python train.py --intermediate_size=1024 --norm="layernorm" --warmup_steps=200 --final_lr_fraction=0.1 --train_tokens=698800000 --max_steps=10663
MLP neurons of a small language model. Each row is named by its layer, matrix (down: output weights) and neuron, and shows model dimensions 0-191. Each number is 128 + 32 x the weight over its row's rms, rounded and kept within 0 to 255. Numbers have three digits each.
After each neuron's rows, "fires before" lists the tokens most often just after its 100 highest values on Wikipedia text that the model never trained on.

L4.down658:149092094111089122071171136175122155082099174114114099173113190143187114138134097146073126119158133140088059141118113109142135112154092186111134098097132131119195097131100100140125139177175154110138118110171118122113120143142136150055165112109160027130140110092187106130157142181168120114181097109133155141132159181184123140157111141082147097108185123088126140135126107129103148111127108161147067121143103138143102180171132139071095191101084142168119137120119111084169136131077058115120094103054033170138141166058098140129103125153171108113103181145149121118132172113125146169
fires before: " |", ":", " of", " (", " votes", ")"

L8.down690:086073172136131183103150129151115167147149196169136164172052132101107102190165161104143109100108171138123161127060127124079176181119111066098102123089100129182118115156092122127137157103099152155114108089132091110100142119108135124158165086132160116157139121132192130108135168094101147123148120143182119164116119174121122199082122158146131136150153158089127154161122077194025051121128167129088118103111128079117173141121105155130140104135139212113125112128094139115105062125125139077127110086096155158129168097130093131118171060113088108111064098110078137075106147106079140175
fires before: " |", ":", ")", " (", " and"

L8.down844:122101153123116133146090145132144088155062110108187161110091094111130128112145115180093125109108126105095158095121089127142115178101164162165115098104127224115106171142186135187083111112169080113131107124078083140146156073143087151105122143101174101116103155152130102110186071184142130080211141106182124076082104151128106171138117085083087127103149140146221139130121099148128139189149119093115133106097116088159162140105114061115137130107072111133101106134142108099135144157135126131186109154171124164062154183114127144098101142143132090084199126123084077109167139161150178137
fires before: "=", ",", " |"

L8.down64:153162157212135085161143177108107093195148143099103114129121073103150215098127099141145163055165124123138135090130131100149144134124114173162107090133208098108065033114118126091135155099169040114129123127131101143111102097165098124184119149096113093130120180106184167081191122169141127172160118129056097091134146126134138136146113158131071155136122147115182107138143071128087114178135170135150192143123096113087080102149150149136146122114167155161084135137120142113144117125120107097046088136117167169121158185139171146086148131164111145089166151104159152118113160149122126124
fires before: "\n", "\n\n", "zi", " –", " |"

L14.down22:131217118112112146100129148128144192139177165171173101139125155101167113171125133099087161144147089148089128074124170123159118117167143139119142106136132136149136130110125136093099172096153206084099147136141124110155134076112157162066093092094087108150094122186109084094103125046150143141075116106123109107126129161088096141114134116162109097191105088129158118159099100086180077161096103163127155110094148151134125109131120102100197133063164095143201070095160150189131133122185117138139127123144117150125194083140160135176096132175109147059151184140092098159161142114154114131
fires before: "=", "″", "^"

L8.down536:158167130119118119172123133141071136120166144166084096162148061121143137172109129128181106164164069220091176142130101112145140123118120099072119125184129102130155171088155166183161122160112063078141135106126151098155147113098152130103103182117136100100163083188097110178111147107106114115103114091154087130120124144115119200112171114179120130121154144120135111095133122122120150082100108169136123108107138125065095087104066119110111078109125122136153077087151151121073048128128171190187061164177062088128135171173128132198122131134139124127140169156150111160126061160133158178
fires before: "=", "rib"

L4.down833:132173164125173119131157108163146132150138071161128052084088125168114163067139088079124139114170093116136139071160133117140154180168115143057142116104100162081125120125144126104128120116155125077128100150196160077130139109147125119116188173161042104136122134134160117125118146139106140186098173167129123071134099112110099124097166168114164060157107157100131166135098124155126143142140138117190107173112111100079072117162158096121118091156129161172106127165192076156054139154111156134148082219171151132134126152132081129118119117091132125131131069131102089128092102113186148136
fires before: "s", " (", "}", " of", "]"

L4.down518:098101055113126155169116080237148161174166111122129119146155153123070118149163128125170128111061171088078142148084163125143131099058092108085197145139151155120112097117139114150100109070127124186108054123142082164129098146199149157108117103133121112094083102171084132125176124141158103111115123107147106196149159132185147131119155149150115122159093160133140145132123131117080086132125178104174145144134155130105141081220232120124096119140155103128165205128160147160136163106116171118138162213108075114094131063097189113126117090116079167123151123067103130105129124158120168173
fires before: "=", "ne", "ora", "t", "s"

L5.down547:185105129095151123142114112153120141132116154165158105192105144169140125158143124093127144133080168181177165120127138110107105082147132131122093076159165123152094140156136193127100149117127141189117159149131129135099146143145086146158169147104110142161177118087102128169159074093120076079127127118167069129067144110091108147096097154141142143096105140106141102175155094178140168145123127075131095064118091067157090151145099093088169101065162097164233119148119148098112149147107173120169120111133145065186186075163108167159108127064131140136085168086065122145154108172133140128
fires before: "=", "\n", "\n\n", ","

L7.down515:132098081151117120151098141118059100110158128097153091117155137128149123102131127145117169188085129160152124099093170114145055185146216172136109099146140143192109125131115088157131109156093149151119146132191160150135129160168123118096148115131134083125127094130128112158066109104154168114120128125158040125118147108159112164061126076095111113173172162178184159134151155142111107138085163126116130159120123156095070192076108080140093119111109141068170189137104090127041162210118127158133080096116080108095111134107139071134103160153121172175122143161110097090090111131153133111
fires before: " |", ":", " ("

L14.down708:135171169187096111141143141108098108159108066078185080136147101168102126077101064099169100107122136119101117104097124113118048120091043117117142090118157115086140109115182074162152135106086053119130152114136130119138130132172095185133122152114134103132113166182151157125129097112095141159167164136091146126132166193162199206184139141122162120113178138190150106111118106187155109123174120182151104142154168116134145151144120066129110125118082102164095141134200074156142154127131130143132129096171133101135110095072115175144117114112108152186095178160112097117157143101044118156
fires before: "|"

L8.down150:186127114087159050102111164182133162109129146138125105122152082097114103145128162155105092161150076170126127080137184164147114090114128091144179114173139078113142062172142104125155208155124162100076059104073112155093116130208173149218097143123142148186163132100151127069120070129130104135092096100138116135086104155166114060112147136096167093102077142109087116131101089155105151069124153153113087091168113108130103151074157155129120135069112123097142085163128180132152130118160116058133154095115074187103099122112155087121163138117131156149098109093141088104139147129188099092
fires before: " |", "  ", " Set", " SP"

L8.down490:141102155134154111161105114106141126175092115134125180083160149088181135152124100179130092097142091145128116130106074128149167128123087157150096068113156103128140171190104157157192139103120106141134158156103132087120103147122092193106079150106108133143132089130158150194141149125115075139255151088125125076121159151115136109130107082091097142139141137119091149123162147117118151137113172094199136135106135108079134060134112095123121136131106110151088112103114136132099050095098122136177150117170080130119109122106126134155107130128100176179210160179115139137132124125126164191
fires before: "="

L5.down58:096139118211162076127080162146140139112106104134169090104112114100184110105146122200161160131126143179128102125120169131158119106114150091109089119101147102131124129126121095210142133133093141148119107139135146099069105149117143140035174115160141168142184115107112155148116090123096097070118160176126104142161174139139094066100118142132119111083092112152113126086107099202134146166156143096182182098046138150095235132093102154148097123108114107226173208114104111090161077086129102145107123146115147037164122159113076132106157122096137212150125175057063147135142148119130142154
fires before: "\n", "\n\n", "="

L16.down817:152128078140144163146121122126094109095134182098143135097102139164098150146198152127153161136174125106129094110097142088131122151135053155140163094170156110163161128112100185167100119135149120131114128173128116117126146115136150140107133130132162145109098173073159084117131106157109102128255126088145164128153132097083085213110122059108132134136169164150127149132144135119133151141156115112166120126136152126126106103156120097073063088132123156112092122078152095126079110133153060084095128197190148094070150118123098104100092106101093071167145094130133127115203076172109152112
fires before: ",", " he", "."

L13.down395:089111139164116128151081132149075169124112113073168162156116117135183153158172180113098157148126160121108116123044151189047220113112125123114143107141068127069152205152125133153126104143082066161112175157126123120101115160128077210138144103112124129148136153113145048055139125132130131169143115166152105074161119133129119106145138124094105139156083106123112163153148123140086097128081114171123164181154107121142182101137113138100187118144072132146160140134091103091116164126064140096127093131145144136110105036110145052125129102142162140120113126147096110122104101162141123110
fires before: "|", "="

L14.down725:092152103077158073172187134163105109136125119099115118160156167171087122154162131121121121164168129183161155066110074173172095168153101129111144157188106135122090142136122081086171106122153119139129148108193127120115148110168147121125134157139133136151115118123095117138138180082105118109224120110107113111092094138146154101102132133111110110116101091172121170119110151132131109128121151093152172111163144157090144151146143097105102144132149121170145049063182151048044141157154074175181146104148144139136111181123124109139142147114127166095110104119101149173120169076165115110
fires before: " |", " (", ":"

L8.down260:115129163152162185174156090115134179145075120122170156105096069156086106161155085133133091101117082107068123121064160144107132100153128118182119095131136151077149168114097123121141135105164154158127106154114103089163130102121106148117103107149137119150188109135192099140176085130099082097216131164165169095182118113082137111098094106058111122189170132126099149193166145173115131139092113156146107124089103133118160101148158101103150080103139107127109127160153139089042091148116093091180185161202092142110138119108094171144142144130164139084203101144034179158101138096146120080
fires before: "="

L8.down721:125098175140145104062146161100136093166137123147123094131114132213180117106095204136129115149155112120122096134160133082085145098137158105116126057108152090197109151182098114166122116103098122168176198089111142169125100195129133149122113141123096133174133096112136140147137122108167143071145158172153122077117192137157098061121100115076135125151117136174111163117204092127151114149107124194129097086166135122103144182192089144143117139143110149129163112083137163098127098128107142168150120159115117113161069127126102124090142099119117106118139156149066171116163136112071182109
fires before: " |", ",", "–", "\n", " L", " 6"

L13.down21:128099146142096104186133099139123121097162076102136139145099166132120113163127116148161136226152113124208167129151141160135140110070141094106146142164115147118108137100148110091161111157184081109128139139160140129143157144146115134157091145120114152125165120162101074086139109136094126111112145150132089150121151127110067075113113064145193068114124110128147147115167191115167063137109114123125149110129129192124099143134170100155113131137123097092117138107175189134081139200094052128158134185099142088130116122134144118088080101131135144133116093140124181060171197137132088151
fires before: " |", "=", " hold"

L3.down433:153156147112159182129146175132181150120117162109194186141129135084083088155160130061149153098165143095119148169125095124156132161143144076091080150103162180133097070190072126117143123110136073149134139148120179126162157197140149171165072087095128125109161162070128165137072163099131097151112146197146107151129165123137126124088088113149104126151133131157115106106045118109125141113131124095097124120104150106094181122129175098159141128126113164111185112141118102116154106130118097114089174118102135149147105140125120064125096124109127120197165180156076107079183137133082123147
fires before: "-"

L8.down177:126127175211159122080156096114108176167128125108139156137102123169193117115122109190091098141164139129055091169143131144139145149129151156099115103099109153094203122086119141124061090120148167104155150078085113119147088138134090113111123204100162132130130090098185100206098110074044126089193154132122125148096103116157105087160125125154116191068140150144128102095126108115099103161115152117166064107137145102108120115089124083122140130143105133166105159115103146125101102107159122191143120149134131129129148111178122182151166089119143080116164187058162131111088146125127083093
fires before: "=", "\n", " Format", " +", ",", "-"

L4.down321:143161087087094103148165099123140112118091125084152088085138159068174119167120118163080186146118132100094128117127068107083136137140167114105060103187146223154098147126102097209117115136149130154154114113119098074111101163124134094067131205147120111128179158157117132140085081145125121105124154157147136143074157164109147144167124176022152109158165116129161103119152132091137153097117121116106151142071118074125133132156105052176149125155161139141106118155165155155160173125128131107142106076148103095076078127089102108167107138157177097036122163142126133091110126194094096205
fires before: " |", "7", "5", "4", "1", "0"

L16.down773:113121183114135103122167130161093181107104175142135066201149098145101072121149128109116080172133110122133096158089101129137144116101065123108151162112145175104134189128205104149083080098016108086124136135132127147139178188135140142104127181157099054118131155111079095125148139097133187115200132082127156090117163102146100120145124142147094188166155105064141176190094115102131118102179122120171107152170108140087103116114141136107138079190147083112062100194133147149074154140134116169172178114122124157080131143132154189126156082159125158188140137140145107119141129166114100137
fires before: "-"

L14.down646:093085147093127103124092111110083094144156049089107150145137139112111135154066109146133194112133125156143119145140149187156145082093124109136125149082100151099110155098137132147160167148119169190117143076162130145138152133142142131076151161154159122094171110131163142112108071130116119111226109123129124101084122113119123087170056109103130151172092150115166135099158159126204134151167127093163084110126093124130138192152098172092111151112162111071181094123090136125129121178110110180149106076078186129171118113183161130151110135105131123045091148094081138166102111137121124157
fires before: " |", "le", "^"

L5.down479:129133066144140149159110140125181124181113084121112097117091142215100110085141084065093165116117108112135152159147156157118114109160163133103138100126105157160104153092131186110095132109116104136158120156104125166133127174083125111122117148033188127141191150135073142214126072118074186141175072160160142181153126091086133136157038122121086134148115150178172167111164124064137126158140106118111091165106122131105115163112080142116050169122121118141147111160121096122110118109187136130133095106126162146144112123162077126125085149138038107094071120140171158113143128158154154108
fires before: " |", ".", "  ", " —", ","

L4.down640:114166096109093120134097193165093064156122129142127113156044107150116143073164161146118161184117064148116158103101114118135117155184152160143136159104078156223135111106126091130144162123069144144173087165150090111127108113135108118142123129108130112131097178133101090152143122100090159160135121128181149118063119148124159053104143136115082157136177158127147149146142098192123112131111123119119111087127133160128173056091091131094145180109099120181170117081097113128169133168172151161141140144128081176079155176113124124139138149059127103150132116140185136144084155072204097103
fires before: " |", ".", "″", " –", " Swing"

L8.down999:147121065182137099066075156150105128132119096102137166145115154162183144131119069115155161072131094154185143133102136115131134151118146163105138108160098202140129153145209068155138132112150109135100124151131110096111110133148146175101106167119106152097152169063095098132192198101120103065168086119145120139111181098088090178149132129085109128114117057174170182071077141094091130177151141107123106107081138045163188105109129148038120163090130075144102119169176125140089190137110106131145148147149089128120094101138184194125112116116108152095121072068116147125116079168123127128
fires before: "|", " |"

L4.down759:134070111130159119144138150085144107091127122109117159117109108112149144134152099174165127172117145120125148136109090159141194050112178104092112120099199081219160154152102133131127157147147137151121069162144141064161054172187173097156106151138088161152146119109106146132133125135128111161094171188140135100124157079170148103068135122166152143103122145127143092125062100250189152128116143141113146075045108168158168085098124057114124099099110069126156179135153096154150183094177151125119098138182071056155098147153154141135140167108161157129112139129103141121151137141135127111
fires before: "=", "\n", "\n\n"

L7.down988:147147103149136122181119067106172152125111196084180146115092097116086059109098089107138146155123153095091111132127157137102144067136154119142087097125179062139149144165148132190172170108135161162095099112154132176184075166081098091112115143159138144095151142098116111134144172132090148150163158170081131086153081032098146146115130126159220111127060108115107105106120101148120128142154113126153181130089108141092164098146126198100170155091139126130167125161103156123129125177120103097128145162171121117183134125073077118075132115068123158129123193113123135070086107153136068099
fires before: "\n", "\n\n", "="

L8.down402:130088135189109101169148195155140118114156088122141152124143094097085121176101143105076131124151115131118126134157146110153128073073105191142063085101129141143156167073125137162152130163155091130175161153115117144063132144130134149117133169133100091069121126084149110129140106092104136099221177152113118113126153178127060150150180158154108146080136128060171128136156191145125138106104151118162148095116126142066095076125130109056109111104164118116099101205167105135124139150143111097149063159172135146162134112097142139125123157100185141148161162116142176145119061113108145120
fires before: "=", ","

L8.down751:126087177087148102181138124145149120109103066150107076146160150166132109120111194149123121120080089149148175102105129139170167120134147086175129159123097170087101142069144156111131121171109150131115123129028141183147135117148162179151097126169122073087134114158173098134116099135119093108206129106097175126108142160084104076150105129153120117116178120135096142095113079133119177162147129127083113090151150064144104131088054114082138105121125128123147171114134175113147134136114172194081110147075120097085156136170160196116143119132115110111111131134106103078113149159107157180
fires before: "-"

L8.down942:144171161122077130104173130150135113084141077102142147138083127165132131042147119163138134138095112111085137145109133125150058145100129143117159103140131146085171137111139188156069100138118170138150111071086098094178170113150149131050134148127133148134177167116216046164082089104148139113097104124120185115146149082148050085130119174134083143153138140144123085186141146174133149123164118146130171119134134106103167130155107215132116053119135130098143136123111150174114156114178159145131170152082075103122144157106138116134155095081114134133220152112082165093112153240168138144
fires before: "-", "ma"

L5.down1009:163145171129206113060102115107089108156143132148183113145112149127160036099170152165089164151113126111111096124122100113168212052157109143164138149108128069112109139149117096171151101109104119090116143121127120067153113093160164139126156060099143110115127101118103142193104161144099070115112153195119111128083155161166088127106108120146109173122166160092103104077096062189160164123113130130175148090087116162106183112121107047158131111087072116166181181135102090106154149069143120145059167130126101152174099125169102089153171094084134169165136149137081180096166095151070121099
fires before: "\n", "\n\n", "="

L14.down377:076149174106135097108109092146125145107150054112151138170149131121108139189118122114160163122120144163106178149128106121186137125123178143159119166137091137150137161141168116169179101139166130127088153112161134114124096162170135153153133148107124098130132170147098085116120190174111156115190119138129106105128048115150064134167095146063079100140110065104152150090145115100169112138150170126143058086104139145070120155169152094147095132100175172109128136101138130129114124168052114151141131116124163149196100151125177066104147165119135180060122091116080136173125160085148202138
fires before: "\n", ")"

L8.down425:083173125118170151114144106129160132115098101065170095129114122125115209131163122133145087145121130153178115174179119135087139129094155145114128125149128134163086162141050123084122118091156097074170120212138098117121142095156149110124130087106063136097160050157122154145192095108127135131182094129154168146148057084170107157147138164111177112128145140109129138196097148093124152102108180066096163162101164125108129108124140097132132134134067136105094171120108175184122143149131108121142151146093139091122147136137140131146146072093168135171165169118191115136122064152142093158
fires before: " |", ";", " —"

L7.down464:198143107159088110109156111080090159098109126213175102135114170116120145125110110121063089117105120184134118096150163121162142138108139101099126085174138120139114100086077101153121054100097160159139171073107160157109154128121145115170154170141150155087104132094102118153096103111162139141129208130094176077105102158126081098101073108121136123189108166123173148158165103147136100080109142121138151105145158116115195130101121174154169162133108125083182143146090073092136130171111096165133128080150122121149113124045135137200082120154203135134107155177081141104087064118120145128
fires before: " |", "-", "%", ":"

L4.down32:126138128172143128095133122149219127145126153117164143143101119132128107129124122166192137136147079072135202160153172128123125114106139076120112146106096183144118121126138141147114181137087146110107120197116130152132102139139140141053115117111084110130127137171089142108112169164136118121171107026107110133169133164190116103176173121112056094121095139156103149159073105093109123144114121107163112138134188127172123147115092096116078154106105174044130098103142116123076149107125134196108127156111110144227128103084129129227126146173140139104184120104116180102167152134145116155
fires before: "s", "w", "t"

L13.down318:065127124108172111132193141149093115168130129112121135168124126141165042128151129155146138122158131108110088158105139188080135142164129070075049094077098137195104110099128158195095101083180184102131157107133157121199118126145132157156107098167134130124085147105141085135093145124113113135255057114108110218113125131128139139190077107133118124104158196137146120175124149126078141084098153097181139101132091131087109170125083106143135161129119084110092125123172134119144124143106096100157092178177102151114096138157126166136181145086144073186101127158169129102110122134104109125
fires before: " |", "  ", " the"

L5.down630:136129161162101185119161155165174070151114097174133109083061174122146123096083113125104138116092128155124118069114149065176087178130140104188132153098112120129149130086090160158113089063074123112146085136125147103143112120192161111041112111116115174124149137049158159153135078171142207171112105178193145133110156131107125115140151166106176089142150154110138081160098174106094091109158186145134190136150152157129094096175110114132167124122131172116103149122108134117121204080098173079118085127152130129083134081153122149131107141130141106173096089172087144147105098168125183148
fires before: "|", "-"

L3.down464:142139130090122139147087149114155132105104129157123069135074084114150186109172107181098177088119109088048158191060061092123161094067139155116091159089103136076116170176097143129110158068075143162116152153137138173118095153098119188106140085102126136160153076130129083138154095113131107125158182087097178129074144206151083136190109205130148102132126116129104125198131062093126159118146128144149152120146076161125159113146144120106089106097145129107167118134141085122118191150113122169151149151153135088116117116156119137105116091157160086129129149082122074103192138165115176100
fires before: "|"

L8.down341:061128167060125154092106149115088096177087175085138137119163172162101134113149131211150127116124129131178097110105130128159151195076108111121115122138150189171104124116148087090122078094116149140140136105089158116134064131170165113099120122144143124149180177073141146149160161079116113139136124078112119144109175085133136134076136162195138124150171123166155154103180117083110105097122115159103075100163203090135098066129141185145105155056147115131080121116132155069096088135145086166093116122095109144166217131130101176115098216093099081144114191054113159125185143097125130086
fires before: ".", "′", "N", "″", " |"

L14.down236:160087166113140121134139124062153099090138110096202109131099105149126147170177118155171127099152127143073118140128082165168134098166112147129132033121091135141128153119178172170189151107165074155073168093111108112190115159121131204098076050117123087155179113146189154105175160123127126092224153107105092110164152142106106143131137079108096095166073126134184149141094158124130086126119090144178152121128113071083184089164157125107140132136118121099103083141080104111103124126111117139144140151143060102124140173149089177105186088116122147153120141080123132195111123129077131119
fires before: " 0", " 1", " 2", " 3", "The", "|"

L7.down190:111144163136120115148126149187115066096167096126141114163135061124072116119095184175092130095116180097067161102097169146136143099028109163109150140140115124186160078156139162156151127100141110160121119090157117079158093115105134104175165149100210072168116135176137141077143167120098074134155130116142137146142117134108142118137169190137148175175075057077177114148122125118093088170118104200147146189088102138085158125137125142159181132128143148163068114051154135080136132158095115170123123112178086146126161111166108147115130171115106115110092074081144124141091129126105117173
fires before: "=", "\n", "\n\n"

L8.down855:175101098128103187104133134094118140120090119149129087183056132144129103121130182115124099156107142082116127131062106135144091200101097173084091156144121149080144180103136107100126138093110160180151142121084161136145146190200126170151180103174094156166090185105101121137081124120134198127123195078113199137113149125085148122111115136203108049127134155100130184178110127082129151061117168089148142080109107067071144118105105124133076162096163131098084089135122148175109080122090119176112132112095136111085132138126139114129173157144096154160103166114106131174073178117152177178
fires before: "-", "|", "\n"

L8.down575:116158127099187095107081195144099083133166149072139081134137131114169149154090122105127131140147116156132144099114130103112126117182126098125093101161056105219149125123112084115101161098109089123073108090123109166114185117141091078112123145136117120128098050123105150131158168099108135176145095121134124079115170224145152174138129121081141080120173130122134092077129108130149137116192119075158177157086142150110112097156127091195154105121152133142121129125124127178123130145161110150072146124151129093096108153116160188195197129087109159114043070180096062194086105126085149151
fires before: "|", ":", " |", " of"

L7.down564:163097137147111143098130116109123137110144129115150113127126147090118077197097147115101210081163156070105146155148115144142100134100152157138083133178190150146100121161116121170128144081111167147155107153164188162116124144118137124111147174081095093163159156144125133098077155099105136071106181121143169103119127086114155089139088116137123128116121126129110095114128069176152159120082159197082147098193123180096188170121108134143137112138110126111133109142116159093176205082134177161074100128071075176134149088086177106116130122114155154090086159148092117124146081167116141128
fires before: "-"

L4.down779:145149117139109144149057072166094143157101125079159087136128136177134093119157134123158097199146079122152097178109064107100148126080154080109144158072063106126191074123142178150186135133128103103176074114086091088073120122091083117100155185135069116126157129146144153137075130133170098115126148087134102118119085171152114212152153126148113104071115134097177124131096157151109132086150134164156190121147110148079106106144180151133189121108135159133184135162182127161106143186166151154122098162122134095193180162165079105126131147086201157111121094084067077149153091179121160133
fires before: "=", "\n", "\n\n", " |", "\""

L13.down710:172072074091167178233157123165137128149058120121173079137159152106166112132102139127091098125145120113159070226139117147146147087126164100206117111115151040152140148119115112175151134133138159149155129130103153134096078092172138145140135129162081113125075093121144060156095120167156102151068144131095088136126116131103089117140129180124164123112090158129152063064136141129125115138086141109090120116137117168140159131044130132100135141190140090135167145108139101159129119076124188175110153118154171120141159075102096110145119155114104126153118191155130164080187076105101095039
fires before: "\n", "\n\n"

L7.down0:133113092112176165150102107115141161090158127128139135145146111134091115109152165155129152113094142111163178149082132123143117140081137082158172171220200119091131029107161138130139130151058153110119154157099136147202140161136158168157116149116131128129105110090124174102117118063175094142072161168119085158075167195084138107092125163167153144108077126149118098144128123134107107164099092091140127130167161115134074132107087129105232111234109157117142094075091135090167126135142118114124145093132084129091172142129192103133131103100127154084136120134177115107090152139150096100
fires before: " |", " .", ";", " 5"

L8.down546:123105135080169112114089147123120124162150140145122151168119089156113171115130103179133121133053116123112128174196138120108133110136157165142109109180174191159059098196132110148108120092156152155134111160086166144136067165175121152117140151140111091125113154151155170184167122116144127128160194160168144122056152114104132156136127142031163074141066182167115156152084115093140075127111097108143157149158184064076124065177101095063164203100163156154131083108115171130122094155071115095130170148063160108076126155151149125165119100132094168146074140092100096123142136144111094111
fires before: " |", ";"

L14.down299:118119145076104132188087094159116130070115103101160097157193196106099110139143152115142110109114161096101190070134122110181147096140143124065051163061172169118089065080123116149099128122128140149100172141190163165107133121104087099147118182127147166147134151152101085153123151096156127140123106103139131122106132113133106181124098125131149128122178211099127102109188144118149122129107177107087168135088144170085122133122100114067069106113109097145171116141166120130159127195068170142148093133115082152122081103166159123126167167149141172116112139121127151145118143118160134174
fires before: ":", " (", "\n"

L13.down554:059148159073144098151097119131138113111096099098143124161156164105134151105070146122132121120158139090119123117111157169142109112168109120093147182086119117126142141098168105058153090157169148168146153129168108130131130148157097143110140129147072190089149126145102098142158131150090180064133130123108120150255163107099094136157099106135125062137132109164128189187140144123182125146124155123157073160104111179134145178088196127140079133134100116107136115096067143140111122110076139168172125074138151163090193182136110157125084133211090138101124098102142164160125178082154134126
fires before: "-"

L13.down897:118058162111137107105128104146100125153152078165165137110111145113145095160157086177153129121154140129088103131096120134141113069121115107117127157116211141172121155132097079118238161155155122163115223096167124128120092117082148152075110186118188138134134104221107125124165162101147171122163160142212088135078141118082134131133141124034134138180171162075127086140125161134131121090167147151120160121110082134112123153103091099127111069127063109112161092118193166127076080125111099102112090059125132139206132108169118118128125115116106158112091135118157132134104077086153117150
fires before: ":"

L5.down142:155158124153096155088120120132130175107128056124142185126162154078114127138136116170161155113145081146143144134148127157122117138113144147150141070149145064125152063135045096116112118184088116093084107090078118091126156133168106156122104148124122148165169110151067131071124082136199161136209154123152149094100163133170139134128091149113143202140099120160160199144161152144122141059133110123131144061166147130069137164135171142137121136098144067097141154147080128072204117125101080058069157110088093118066137083128102084117128121128195103204140085112109143108152105168153112128
fires before: "-", " |"

L14.down671:143107137125124096177132130152163132176124164136113149120153146095142117108120150132119149172140123105164078118138126113129117073121106147123119115121130111094142087105108130145136128128102154142137112145135173168108122112150100140086088146072177157121113139144155088144159079159106130103255109107117121128113125144136140083129121131151124109148126132102093144113139123166156111168094181138173131126085117129152118117136117123130112141188076158151121124082227095149157072129105098170168117149111116121118144115146107177130133137122100089102156146136039112118072131130110105121
fires before: "\n", "\n\n", "  "

L3.down260:144114141137091177103111124144145148140157185177202109152138131115153147104120142129142108149110174107093150131089115143125185065185123158162094084135145109156146082102079147125113106086102187161126091143147115171104086172139129101075133111076164143123098066141102134127177086123171082097143086131116165106119121157129139108161127237147107128144152124100105114170100082111067130161107166141161149090082072130133097107101128130133080129139089152127174143097131082141125107092102107177095118134130110148173166108211112178148141115107128121089132103093155148097126119078104121117
fires before: "\n", "  ", " 0", " 1"

L8.down881:117108147139120084112108130171174153161149080160152117153151181144139118164114155118129112144136176153108204125128096158151132150126137120117146125138153180134097093095139104099116071105090092118044092138143144170173149161071176120142113186103131121121164136172166139130067114130108180122094126119075169086101136104129127118117085203139077135132158113134131149199149120132155127166107149163076147113138130189104117141142155101156123175152135117093068099120103148159190166106146066129095135091105127176049128157185127117120169117140138092129122167110148168098134098100180109134
fires before: "-"

L4.down887:163104135166112105080146137102125201185103177145123135128126181140178095178102136098126114162142141091114138121137167173100123116101113166130094103108119096145097119154088167116106114077100164185100109178142134115115090131143111116096128114094162132126126106137118110115167125151164088111150097160129146088198085144150150097185141153188110180132125093080077155147127085076110143133152198170160127118103106113042123066111111110136141100161088156126184104103176082176170093104101097169114150065158112148146176127171160189141180139098137085159110178136164154133058103121140154080
fires before: "-", "\n", "  "